python train.py --intermediate_size=1024 --hidden_act="swiglu" --norm="rmsnorm" --bias="qkv" --tie_word_embeddings=true --init="orth" --init_std_o=0.00423 --init_std_down=0.00367 --learning_rate=0.00857 --lr_head=0.00385 --warmup_steps=200 --schedule="wsd" --doc_mask=false --dataset="wikipedia_en"
MLP neurons of a small language model. Each row is named by its layer, matrix (down: output weights) and neuron, and shows model dimensions 32-127. Each number is 128 + 24 x the weight over its row's rms, rounded and kept within 0 to 255. Numbers have three digits each. A neuron's up and down rows have the sign that makes its largest values positive.
A block is one neuron, or neurons of one layer that tend to fire together. After each block is what it responds to, as a language model described it from the Wikipedia text at the highest values.

L4.down101:154081140110153122144111109132187085107123125144108078085163121121146148125126155144143143140141139128108145127171125132129141112113150083121141101124145065117134135108129093126119157133137153088113144147090124151151142136124142104106107127113120118138121127140133122084108124122151121136
L4.down137:103133160149093080173169137159117170112136109165137113114150135117141132122154142106130104109168158166132100129140110116107187148152064159167124101116141142137112119085117156116166140160165129143092114106126167112120147130134131127140129144116128105121125153128094149122147134104106107091
L4.down327:113136160131148127122124135117176122141177135132115103091097098120140088124114161122103113130122096138119065100163122123105177083125086109117129153144119096128156153103114085126068131140126152134188177144128139065116091124099098105114144121130146104148140122125105146135152157133117141126
L4.down777:133102092071130126133131118122100152112136135138165126117061090094119196151114170112135137084115139089116130129090128108132140108128150070115105114110089100148103154151121108111114113129154104107136123131156120147137157168097113137156141106120119141103127082110134111126137120117131141095
Comma/and after subject nouns

L2.down110:133118148127109086173171144130165102105112121068136119115134125108144126083168126144142113103135156075127105155151090143145129107118134170111140136113108113097140129143098089102107145090126118123118130130155150166087172144139164149105087133129128152119142102124157145118116094135148116125
L2.down666:136132125125135126139107131123121178149189143121124100076110141135117099130179103165108143107143126094131135127076151095114151108169116134127179105148123098106156121140178119154143127183136115104135089161129147151143172152099179161110158106120100141160157153142118097198111101128107146150
L2.down873:135120139133114144104143139148119179162107113142119106161110176144125113093125125083087140118086146148116141123112135157117120121128095110117088126142106123082106110063088130111086156099113156112107134143130122099119133135165127111119121124115149129122127114159149086181146134129121189136
L2.down909:122108138120117142142122163131135102128123086137154124114136110103150124130142137165186171092146138112127118107155131146109128098157123164136126135105138096106110139159107112129116137121126129083104133116082135149126105138087157166122115152148127128154145099177155162150109117129126150178
Season-range final digit

L2.down18:106142125131118115085145112123167099085124113102137103137095110123160135116125156148162126109159164148131128152099198104109108126136153148129126112092092094148163042049151118133124200135136097159126131128130123120112151087107080152108117142097109104113100160108156116137120129134201113145
L2.down250:096132120142167090137131127126139118122130141110130085118137154157143126120162118128142107098136143124131148095131080112147098119154158147128146150113133145119108131130096139130125104188144146150107132101128170091066132132121097167139119152130123151131113104149113138110084092129070104123
L2.down359:109115130120162118124141143131121134159134115125120115167108159186133143124091127151113131132121122125121116125106093122140124066089162135120118145115151129130194096136133155147101151122166128101092130136121139092133135127119119090086057131106136129109108106121157130115138151075164075168
L2.down455:097173095119101132117175158137156144142129160144146127128122128137095116061174157124139138131174143132104141083147100076118161122163138138180144118109150118096154127135151098107130141110129121150100123071093114116122124141151104112129129122154132092146112135129128139127092104137089143108
Authorship and action verbs

L4.down568:141132152139121168137131098118130137123167108118099110111198121145110141160146113119149121143149146100161159104160137114113105135129169146098134158128128164122108109103142151080115091100101072116115136137150123097150134107160130108121109112118111131143148203132108163152131158103128149136
L4.down749:153136111126043107113144131139122151126145106087153155099122118096126124122154134123156170108147154108109128134152144103119129157137118122167142123136169157144138152107142137127123120126155121143107108163098132100093136134168116139118129160123132140121138130146116134114083157106130105151
L4.down904:161113124097125136161113163148176137108142117115113149099185118141134160124131117099124129092138139092138151126137161139127155120132141149095138130124129142115108128103090140145103132154114122109127145104130125127105116131029140138122145166154155148141202125151174136134100165125107109160
L4.down978:119094084077149143109132118123121128099099125109143126113164116144145117140147137130131146152099132170157092095104122086115122092108107131115134135073115082121120100108119096126139106088133143148110113118124142142130107089132117115104162109112093173166071138122096143171101095108138135108
Table and infobox headers

L4.down203:152104100124165101118111126114133113120125056122123133128166155093137121121089102113161134108126099120153130099160068107101068136127136114135151146134138141130151127141142163089167120104109118099135144123108142074153147163131121153152102153171141111133128141152150101160130078143126146121
L4.down260:149167113153127130111097099127168154078136128122088106100115130146118152103129125134145094104114151116171106160120135110135141154131115117114125100140114142132113089138154114123133146101153094135114142120124143116151117159165150153145182145120115125130125145145132085157124083107147059091
L4.down319:126135147132120103103152103098102157148134155102119140142141140147120155113132091119122169135105118102130132129081101119118165109114116111115121121144189103109167065117176091115127149144137157111129132150129153102106164131133136159142132151117118125123103177107146156110125144118103098120
L4.down445:117111097101130133077164156121180131090108128127113131095153122138138127103119139117116106119138139076112097120160091109147110150138163134151158118126157133147110110158116169124160131128127127110147094146104087112220125135152157126137124125126141135135094153119171127126146102121152121115
Misfortune and disruption nouns

L4.down713:129121103105129152087135115108098109143130161146122137084146152156165141124151159154081123119120130100106136142126136112132134133172157153136132136130093119159120162146099129165124155118125103118103154094101134133140119138118133156145146143124116151150121136123145125161107171151150110159
L4.down928:121111144094081158143198115131098119098137123130147126159118153155142141122130110117108122113140118154133148129131139131095118135141114154185138133161098153135157142096114150110123122136120115127135099132131132140085152168106180110091093136144147151158108178092133155149159122111173109131
L4.down982:131166150092167117108132150127159142183121125113130093113163127102105191115089140114167127140163089127094151103121125148166161109160117122134116096147142134131124100127123130099120130143139143135142153134125091114125072130156119130140106114139115159103133112134051106118138113107139135149
L4.down1001:133138103095146119108141128112122152146097133162124136176109123131106131112127121097128136116090123114124118094128127134112137145161123158144101114106092143135150144131111111155175082100100075161126135075108120134143120129127122133150130148083129121141122107105093131136147131143165156129
Sports table number cells

L5.down223:127135107163138111128108159111144120116086098178114091135204135106126107125119125151133117116123169166150100122134100144149132132088119130153125123130135143121182136101151118101083080100160118131162132116128146149144133110115109120119140111147159122127153132119129097135111105131157113126
Injury and "Middle" names

L5.down379:122106097073152149129135098130113081119077129135196119150104137193181108122141121111138158116136157123115112137071135140104090128141130141076087144116121086165129123066167079117148139071116140081093126140105121149088160118163138122108098126127137079121159114167100131182116108156159151145
Post-subject comma or verb

L5.down483:154117147167126120111147113141163150116153136126132115145134167085133118121125130108145139149169119083074115132101120185096103148098167143123131140169164147157128110188136101127115129124136135104163105113132099129124103155119158126126111125079093140167121098108163112140129112174101136109
Year digits and contract terms

L2.down291:147107142149130153141136103094197145127100101160111116190149150150156167113128163120124123126121154108103113138091121114137114107138090127125168106123068133140128069090143109139123183137147155126079121140157087130117115131145126168105096112133142111150136105120126150175139157127142109115
L2.down372:148108091087150102142148140101130116097102138123125110142112146139133141173171163093107148114108133130125123163130137103133132143137070136158111085116128135120147143104097114101154123136102135113123116095103086104102123176184126122094129137115158156103112090108139144124137144144141109167
L2.down433:096120125130111122114139159131083105137154166107144106099122114132127110154135158118100115099155123141122089130120129145103118129119118158119099154182131152162124124110146151150115090109141140131127109107185111087124104157128113132139107127093119124115067118117113166118127112117096102071
L2.down840:133101123119156145103119138110130108159122137173102125114109154151159116136146179096106138133099163094134115114162097135142116115105111154134125149125109092164151132123191125095139162124154153107089133160160155145161180138113123144077114110128145152134145137114129133115101103123160144116
Opening-sentence end punctuation

L5.down345:085143147100112108137111116140135120145110111154118129170111152171164114107166117138107126064171110150138172116125140099090155090158104120112177137142135117107111127120114111151118148126141138140161146120078161079129139095110133122119129167106138128159107138149124124117105150135117141168
Table cell separators

L2.down345:146120130138126099156143097098154122075129094131137114113123148134109130078177157137103121133148114136135104120135131156121115109120142126122104123173097151083144094136119128083080114095129076132138162129136139070126140126143147113121120154099143117131157057145112149122163138136155122140
L2.down421:170100108147115138168147124161172136128136118098085143160151100107092144165149122121160149115123115174163139120111143111137119118093133123155125109118138100116107114079130097158120149117119118089130157112147136115105156176152138156137108129131147142128103135191119141122119168095130120146
L2.down760:136128140123158094096093087150150183139121127123123123068085127101131156118096119117149112082107101129110108164144188144113118117082115070112167151158143130084138094121094135121090082113105101113128155147093137131144097106085110100138124109079114160157161122146098119130107125140094135137
L2.down802:135133168136120132128088123093077082127126150087144168140102155123114125132088149132136163124143160109132121114126133162137135116132141126140126109129138181172102122158174118118128138137109144143141132114132127135173121152137113166111120124100115118120146114158125077122140100150171146148
Ordinals, months and rankings

L5.down398:120106156150115136145142141102151116136100144168149110081166149157151136119134107120141117125121154166136188094144128133130114125133111143099138103118124104141127114127154144147121138128147143119141104179100159130104150098154115139128117131097110144123120119134145115130109110127140117109
Clause-boundary commas

L5.down51:137167122150129116129140127110135137121148107133100108102175141129154135113124103129100159150134091150105137140150128138098133184147095138126126120112099154101132091096109117116119174165125131141128140096136148129116164148122098098103117147110125133152104150144135140147113156141163147126
Table headers and digits

L2.down180:117102152154135140143092114101112114118136093165119162111120103086112111130153132113118119151148111139100121120116153131118115158114129132141121126096134127122124098147165094160120081208154107129123143119161090118126106123100146144096122176135164075086094130102144161089112121101125102128
L2.down477:118120101103084167147167132124168120123122114147172114137148099138124146069125127120106128111096113127174138133133129129129166112129099148151173127135128117114114155111097126112097139136159102094086157156118158155107130134102137127150115154120131109141151128151128125144119076155129099133
L2.down836:097138138126074136090158113136133147122124134170131135123140141121095135076094118138124140118131104126130121135161146082125145121094090132129083136145132159136143145162143140125130115089099113125164157158138147109085167136121137119145153141126129149116110115119148127076127125146160158153
L2.down898:118153122153149105146098104135126122155133133102155108140131104130104131105130132098121117156163112149134152141142105098101144147148133125126129108105147136091109083130104138102115139137127139122095136084111146117111134151172111118140120112141133130117159112158124123073110097102134080153
Clause-continuation commas and conjunctions

L4.down118:162150104163137147116166108115114113119152160147148170124182135128141082161142106099145115118159148186171130117126158115176132110157165141132125140123102101139095145085153136111143117139095156169125163115131148145150084107129102113105124145120155131154099145076117150112141142158123146112
L4.down457:145088123096140136121080108130158103155150150113121118115157124098134095131119120120131170122092129113140142081181083137090093120123158084134118095154101129101104116128075163134092116147128162126128159131123114119103108109135119130112146143147120153153108142136148154112079123136103127155
L4.down621:126110133149119149108160086135141128116125116139138142125125101165124143123134100168170098109120110150150119163120123111109127172116125166152104094128099135139094165148116183148126122100121082124144110189110142132177164112159143130156087085133130142129095115114133133175140138151153110131
L4.down816:110125091128137165090149179149136122149122141127116125103129109130128112113146099137118151131144136113147094134124147110136094121136124146140136112138150117160138115105178132124122148163161129151123114122145144069106154144127127125132147091122132151160104152145103144156143159093123151086
Narrative predicate continuations

L4.down193:156137111121132117202146116148095093155130125089155122159166119162163160060120127148096150146117144120127170134159123064162110125092107135150126111134140083124085112122122126129108140123116153068127132115130105132104127118117100117132119099199157134147107134099142103094119157147152160116
L4.down484:160131148142130137141138123099150121157158131160149151129113111117136135103141112071113089147149172104162121162131166121122153180143147119151122128131115114152136131111160119140131148108152137112136191100142131148134148131114099115144124138119121164155146165148148166066127157132124085104
L4.down678:119121133156141124122105160158152149107129122124120119130113152107086122119059089116165162104146112078116122132129134138121117167149132149131113145163141090137141077079102127142165123078140166132184117146125113126146127128117165131111135147127164128097141133092094101104115136136137149060
L4.down740:139125129124084055096119122169131113132127130091118114157127130142096149120117109136184100134123149130067136077169150137134111196097101139144060130080160173149152084087151123103131148124174143101154124150167129114068135103114185141187119145156167117113112122099116130136124073108164087128
Place-name endings

L5.down276:169155122123131108133144155187123132161100145150100124147127115117117127112090143128100167080116160101090126125092152139165157093074068122165119160125145135134158124149121153102110152129134134133135151139108142187115102211106152140105114114113129149138122147138128191120165146165111114073
End of date phrases

L2.down522:120174149121166117101098117119135129106154118144117131126128152099117165140099143139143061119134099082157101103113126109117103149115108147111092148135084135142161117070158145150131169118092122105122141130073079133113132143112091107096173128120111112110113113137131084158135147133122146112
L2.down528:104112152180144069131129119177110135121149121069147129112125171123134112135111099114139121117095124088095145133176125097152118127107140095111131071098111090123126132084144135113127145082126153105100134117110107104096184105142137114118094108142138097132167164120125116198107115083131101103
L2.down715:134134161115143195145085106087127115153092118137123127109122145157153155127120142084132133124167089115127116112130124123150085141132140138098124135125155148161140128110132120121098157139112138078039118149129119122168121135113130112140151111156174147121145103104132123137112173127106135158
L2.down915:116103170105116133062140090144112118128094099100135197141125090138126150122141094131131125142114175165143133155127140113106131126145147097121126135125080077143121100134131088155102091132143149112141098114119089136106113148115151149155157122140093164114104164138089099152106123145096171162
Coordinating "and" after modifiers

L2.down30:110108139166106122147140124116118148144082119149069175124181126169130123123091093122155141160079143150088118156148144140153093100109145099125149132132109139127155101147162136118152105119191097120135146125123129155094122143152151146140139179128105120136156130119116116124149084081162126102
L2.down282:154108124127133095090125104145130139157127094156148121134117091141137114096093124087135126163094108117107123148140142133101097096110126131131117126129163119117138173161167133112138122117149175124145155125169089177099130114140114102137145114103134147120191133080106158094142104109137147167
L2.down966:144092120124142106178141142134187097121108107104129072099126099165129101113156151107115103151134137124157100133108160128108117149155155105151141124135126129085113143121137086134172163156099169098115151116123120141126154083168091131143132127106143152126139082129115126096138135102114116154
L2.down1006:077139147155170118083132106128114089162108182148159161145146097141113100096078134117172095142105141129137134107135160124129143154092146094134134118107108162138089116124156161113164120127170147154112146076153103118106123122117139130077111146170146128132130126134148125149118163157071125136
Relational verb or preposition

L5.down797:119155133162104129091142121134132163092133109111111132124129118178137118133121108131136127131166130087122155152134103127161148113128128142166091148122111147134109081160148142088135158115140098115132076076088086116142117151151148110122130142123122122121125088139095094131139113132092124102
Inside institutional proper names

L2.down360:123120121106162067113128127168105139127108151130085136119124130124117122118134083106161142149143122089095114143135151124148082118055104119126129138145098124146107154147117113122126063134100162108111151131146114144111107138149093140170118105131138083112077158094143186136128147130133127147
L2.down450:129158119126143121101137160128116122135157087128120168144153120157137108092098106130102125139079146146123114109080117108127221138113133151117135112119150152079132116130096132127128137158134107149120129132171100138129145149125144123116134130129117140178143115105146129132126130142115121164
L2.down642:121145101111133123114113134133152170130126126148151121117129133134116101110122132110103119143140183143182114148099147110130125124133158116110127155177128122130087148156131117125155107157150145099133156093169139141089146116117092154083081097158113110135112124116148171145106132123084116088
L2.down1020:144101118133141081092167105111121125145097161080126124129117127124103120082134081136141096132134146131157082138098125140128111151087143156124135129126119143135150150125164136114086138146147101122112157130138161161132179088150108123152120148107136078127122112151140086139139104124125120105
Location-relation prepositions

L4.down429:142127125143137106129102090150153078134158132122148104125149166097119111148138160103119140075122123105148116163115174103094122112126137100129133151116141142090096130088141111140108140152152105110083129137177164121139139151137106124148123109096121157139106122125113119130151108127146130164
L4.down512:120127119104160109190130141089166112149127141139115120120094106099101128121159147141116110112091146106121134178146161110155066152109160112033084187110127120162133121115075141104148139126141102136118150137147175149139183183095135113108159103125084150133126136140112142100165118095145105111
L4.down757:134150143111136112127153121085165119153161149103147112124125164130182131097106127097127117136134106101123152157099097128129149143140121128145125099125111083130143160121155121133140127099109177124130123149132140125164118170125125123132096124149130118111122106122150145133130136126155116093
L4.down812:144134116132152121102134134091114126147104124123136140121092111144091116096159152155138138136099164103169183139095102111151111112094166105117148136149125132166169120129135180102134138133134099164109123137110168098161138116138124086093111148143142084101132091160125131149164175132121144154
Sentence-final periods

L5.down876:167111115139110118131121149128113115153148088090180123115122145088072090120129101122110127187159136102098145152114145146129114150146114123146105115135118120155122123108101150125135110134115156076108109123165156092103097098128117146145103110132083131124068155155154119157116160175125127161
Geographic location chains

L4.down59:139115144140121115118151124124145108127149131096159101064136124143110107088171136098103134181120086184117144148130136125141145121146104151068126139133111095100149099185113119134141104150112116126113116080069093145102143100146108124188083159149122129149098115163099154141128155147109111134
L4.down338:105128131121151162119143123140164114167128110127144117156132172109107084136107121187091121130120094101112132171125125147131171125117109137162159170114124107129127129098117143172141117104166112114099111108123147117128116134158106106148146163165124141125119115124123129159083097138083119111
L4.down825:108099139108135143125148181134107153114136110141161143127183116110119121126107127099128121093142157148127111148096092166096142120138137111095155101108104132123083171097120090126164099126106122152077152098131116102127118097118074108136102143137154156174140085144129139166128132129131112119
L4.down966:135169098116145132129126118098100117136139148111156163151072098133145121118102110131157073130076123147123086122115101156117117104143086106130125118135155113103164148088132090140168110116133136144150156151112136129138095176158114132171132155115109116111167164129101147116145132095104139131
Ordinal suffixes

L2.down311:128156135093090146100141158113101085108134152109127132122148127127137158107169098127108104091152092138122113138147103134143096129147105115128118127104127128094069120122134102098110164126129126130165136104082111147106191173132149115111153169124136100110166141136117136153134112123124140124
L2.down551:118128118140130100170062137147149107130159130112111170152150142124068121091116156086105114167135124113096160106122114136123144132136143125134164152141111114124093121080113091204155091103184128097112144111147160089105084156164116155144110080139133112108137133102142146111141146097129134088
L2.down868:105122147101116143142132131134135149122147098102129102160120136085134090124121156150145142167161110117131124123167124117110119132147135109155091126151144095146112087124125165144167175078139138144140151144113125138103158105134122151134125098149140152147083147078137158134134118133090170135
L2.down902:141152093168116169157176109128117103140144096123101117118147168151086125148106143148105087114107084128064148135124136147112116158110135121106139101155129104104129093114135133123119127109154153111125128117150142147086115077129149116121140150105095116130096110160160121153113152129127129099
Infobox and table field names

L2.down80:125089156110117111116118112113153151142123127094096116133126124088087112111113119105123150117094165113155134126125115139107143121090119156127142134107101153152134144121142113109150110143135137079103132156127118112108159104149181162121129118127150127124112185106148059134128081168127085087
L2.down248:117105141092121139140130131117148134139090146106104103130118152167111156139092143118124132109129102134151148156132104102123122076158095173120152122159105118121145139114127059125125140105123149121128117115149138168140155112123107110124121129103098125101145131177112077157112096117138105093
L2.down392:162114094129129160108145120115117152153120115131103093115109142099169104140092111107151101154144137089147107125130113137140111153131107163147130123149130139161196136117116099096111121166138141117174125146069155107146138145112112172137117137152090114098132141162110144135145146154125117132
L2.down964:149098134097158117117118121094114100129110102146093097144141117105125122174104142140094087134151121115127088148153154089097138136151129144101119104126107117118138146127124110112148120121078120160124097141107089099153154121123111145108132140120127178116093117128126083114102100138145141149
Separators after table numbers

L5.down889:148143112129124123137149133140158118137143132159099096142133093133156119126093131108103123106113147075159158068115146149129131155131172123101134115178125092145130129124121165170151162107183124172136135151144076147157134106145125154156125107139068137156053145137115141120137086120155133119
Place name completions

L2.down177:154111153163097162134114171110108123183155161137170149137129159176118133093106124101087115109094183113113130152110109117169118090122142138140152124120119110182155132164158103125112149141110142129134127151157143093127148118090162112081121159140149122155134121115152134148097157138094126138
L2.down178:116106115133123085095142141101118125149156112148154086083065130135126149145126111119159120150048162161100132136166125086157162125147129089140087140147127105134135098116122087071166105133141103138127180156108113133107139117136149146113156168182172116112110092162115123143131140127123093203
L2.down457:161084165119132137153166193144135142133155157125174095134119142083124138107149146156142153087113097123118113147121098120105157132082140145166131145137124127156131081110144119129186113122141133127123161135137145066137156105083126121135168138147128138145120152137174135192088134126164068113
L2.down933:133154087119153120126135076121101108132117197134133149103105106141123166114144135130133130135080168152149124144057155155179115088133106114097099178155150104126165100083143153127123116081122162116115124159165127139107106095133092074144117181102174130119140180135136138130136118134089146138
Epistemic status words

L4.down26:160098146086139128119136154107138123149102095150118107141166155096101197164127137098098134121101124143140101124106157123144143134090111107095128140125119104158177103126145120122140096119160114131133098108119065147132096169124102152126088114148085113129153145090108101161107116102127153119
L4.down28:123134152137145123144109131120107160121145111152142120096082110142100166162156131110116119075127139117105121110158132145107140152168154128146136104161129136134126116139094089126112099139157099105119141133126114123136132151137125113155115107139105124097072120102112141150120123086088118121
L4.down205:105165142143162177107128147108081135091144134133118141131198109086189135119117117098135128133126137119114125093132114144147133129111121117122159156140150121124142130096150071116117126112103136112119120113156125159150153102171168127095083131092107155116094132112110104137109122148064112112
L4.down547:120134143111144142085145124134148130169152125118098170129141127104154126131133118081115162074154100135125165129099130132165137088104142127095106163114159120102129091164151118137167148138102103117101121123087133118109150149130090135130120121105112161119106155157127165140161139088093095109
Inner words of names

L5.down321:122095125130112153097125146103092147127106118086155113124096131186178097111126157086130131124076144129123119064132144115073126135096127157117119130110147124158171123134137108111163120099150151107118137106162129149091137164113159119133157113187134140070127132137132150098136125130149098132
Inside multi-token proper names

L5.down630:117126146143129113114122135090165115112158136106196085099171133176090119101116126136134109081142139125126102144142151125186102127143136123113120162127155139129092121122134111122113095084158112152121085116109123106171164110135149126149138123119091132190159077137135188144058127133124091147
Ordinal and position words

L5.down887:161127117067151143129155125158133129140095186103129136132158107150070136109152130140148140091144116163120111146125144084115125139130104140120100106153129127127137155078123108097107148157125134146142065126144168118181139128165126125147161109127135105152088116105146115132126151185158144146
Fiction and character descriptions

L4.down322:152107127104155142116103138140097194127172072145120110148128122154113102157170126131153096131126168155110111164152142141108104152111103142163119193150137144150107110118168126144100124131128122142133129155090116165113135127151119105163124132111145103127149117134162115137101137113173166155
L4.down532:166143104138119150119109144142138091130173168133130102134099103126117090131113144128121113160150138156124047102136115100127122098161112104155114127129127144172115165142140148151116132079128155131154122116142061115133101142115096093201117147114138116134117154125160150108122148098153129159
L4.down580:119104132090142147156118124150146114174083129140175137115125124141135155117148128142148121147126069126165145122086136159104178109149150138151188145136081134157123158112117136098166140116155145145176135120102112149123160144160105146154093113164093084148119114143129127133126155162099120161
L4.down679:112126108075169119139113163093145168099113159109116096160139133141124142113115126103133153092107118099154137119144080093080132152142142098132172136141137117128102137136137149131159117131158080122172120128128128127137099122123109149133141103110140110131109145118106176119150120140142067140
Geographic name lead-ins

L4.down403:117119106114109122141126124120147140127122122118112136111115121124126101132150136093118158104123122142150108103126198126158155129149163135085110122070131157104146139152138134139107108165178090132101120118078120122108121142131160124144118098139128125183120098129158136159132131138123121113
L4.down889:139117147105119146116117135135154150087101160102180140134121102125101128090119094135166155160095114125120106182138126141161146150091142165125154112101103137151113109131128161148188140133140087127159166125128109103092097139167137162147107161142157156122091120127126155122175127127147123139
L4.down996:141170105106129112123128119135112127137160127176113129100117086078146110174153123147145188130086132127138141159134136084121119120116127112105107111137144142125154133133157139105110140108093116134122149109133113091091123126133123145132091167183134120119103100119107147103097142147127175107
L4.down999:128083132148145153111098119077109109119158112098167126097099137134151097072140111130083160098148131143102115105160135115145114133145105168074136136105151119122124141150167114110147117113134135144118132105124129164093113150089097172126141138168147112114109147116125165118131129094163097140
Repeated name completion

L4.down103:146116153137108113117098099134129080129130101125125127138091140144105154121134152103156155145122181113092115158126106118125139170119087132146116113119137105081154130180135131118137165125110138159122136122153102147083130155089092132146144137139134139106115125132112153088157136150118123118
L4.down132:106154113106135113092109145108128143136113123122137139129095111129124156138125138109110151137129111137150112168134157125125187142136157129127155129109105111117115103109112131156157146118166130138088066161105099103094132158117140135159149125136135132153141153136101128090141121123126129126
L4.down249:146179117152124147138104145109146134125131088178113118100112122064116126123167160138144134122152096110092150138155099144168130147090109135108130102100182147174136132151180126089117121100118133096126112156116165118089132152106104115119125120136113136153071128149133141113146131115100125142
L4.down333:145139162153111153087165117130108113131114127116118166115138138133122109144124134092152119088147092159172128161081133111109142151121113111132131135125136124119123133096156134117151132147123135162097169141135153134155117104121172106119104120096142131136090135149153160133064097115134152135
Comma after complete clause

L2.down32:105102170130105115128120139172129123137113116113114121115146145111109100084127113106121160127091145072116101130121115119135123122118156137101122101123117119135145085112131157140136103118137115111135121097148163152129107145124153121144150131131120139102093135147084110097103093130081130156
L2.down202:130130093106121143143139113173165073141112135112136143125135121142125108149170087088123083129130119113116128119108118153120102133110135150113133108134100132136132096120178120124146106127105103058141143119120139114125116120136148095193188099152085107148114102131158135140139104075150081094
L2.down351:121128133138124133158148154160113111120124161115105136154157119115122121069164133108143148115138133135141148124124122144095105112103136144161150120116130063134114144117097134114130102120095145123128125153130124128109165151165122101167150141144128146091104113137175147162128164114129112105
L2.down961:125128107116120125144108094164176134157192166134106149139122133120125127170151156110122113143127157071148165143094114126137122131141103168162156098089094129177165133123139161157150100150122146117073150159113155093163173154070142112109152135163098096149126115170138129121113135137146105073
Place-name endings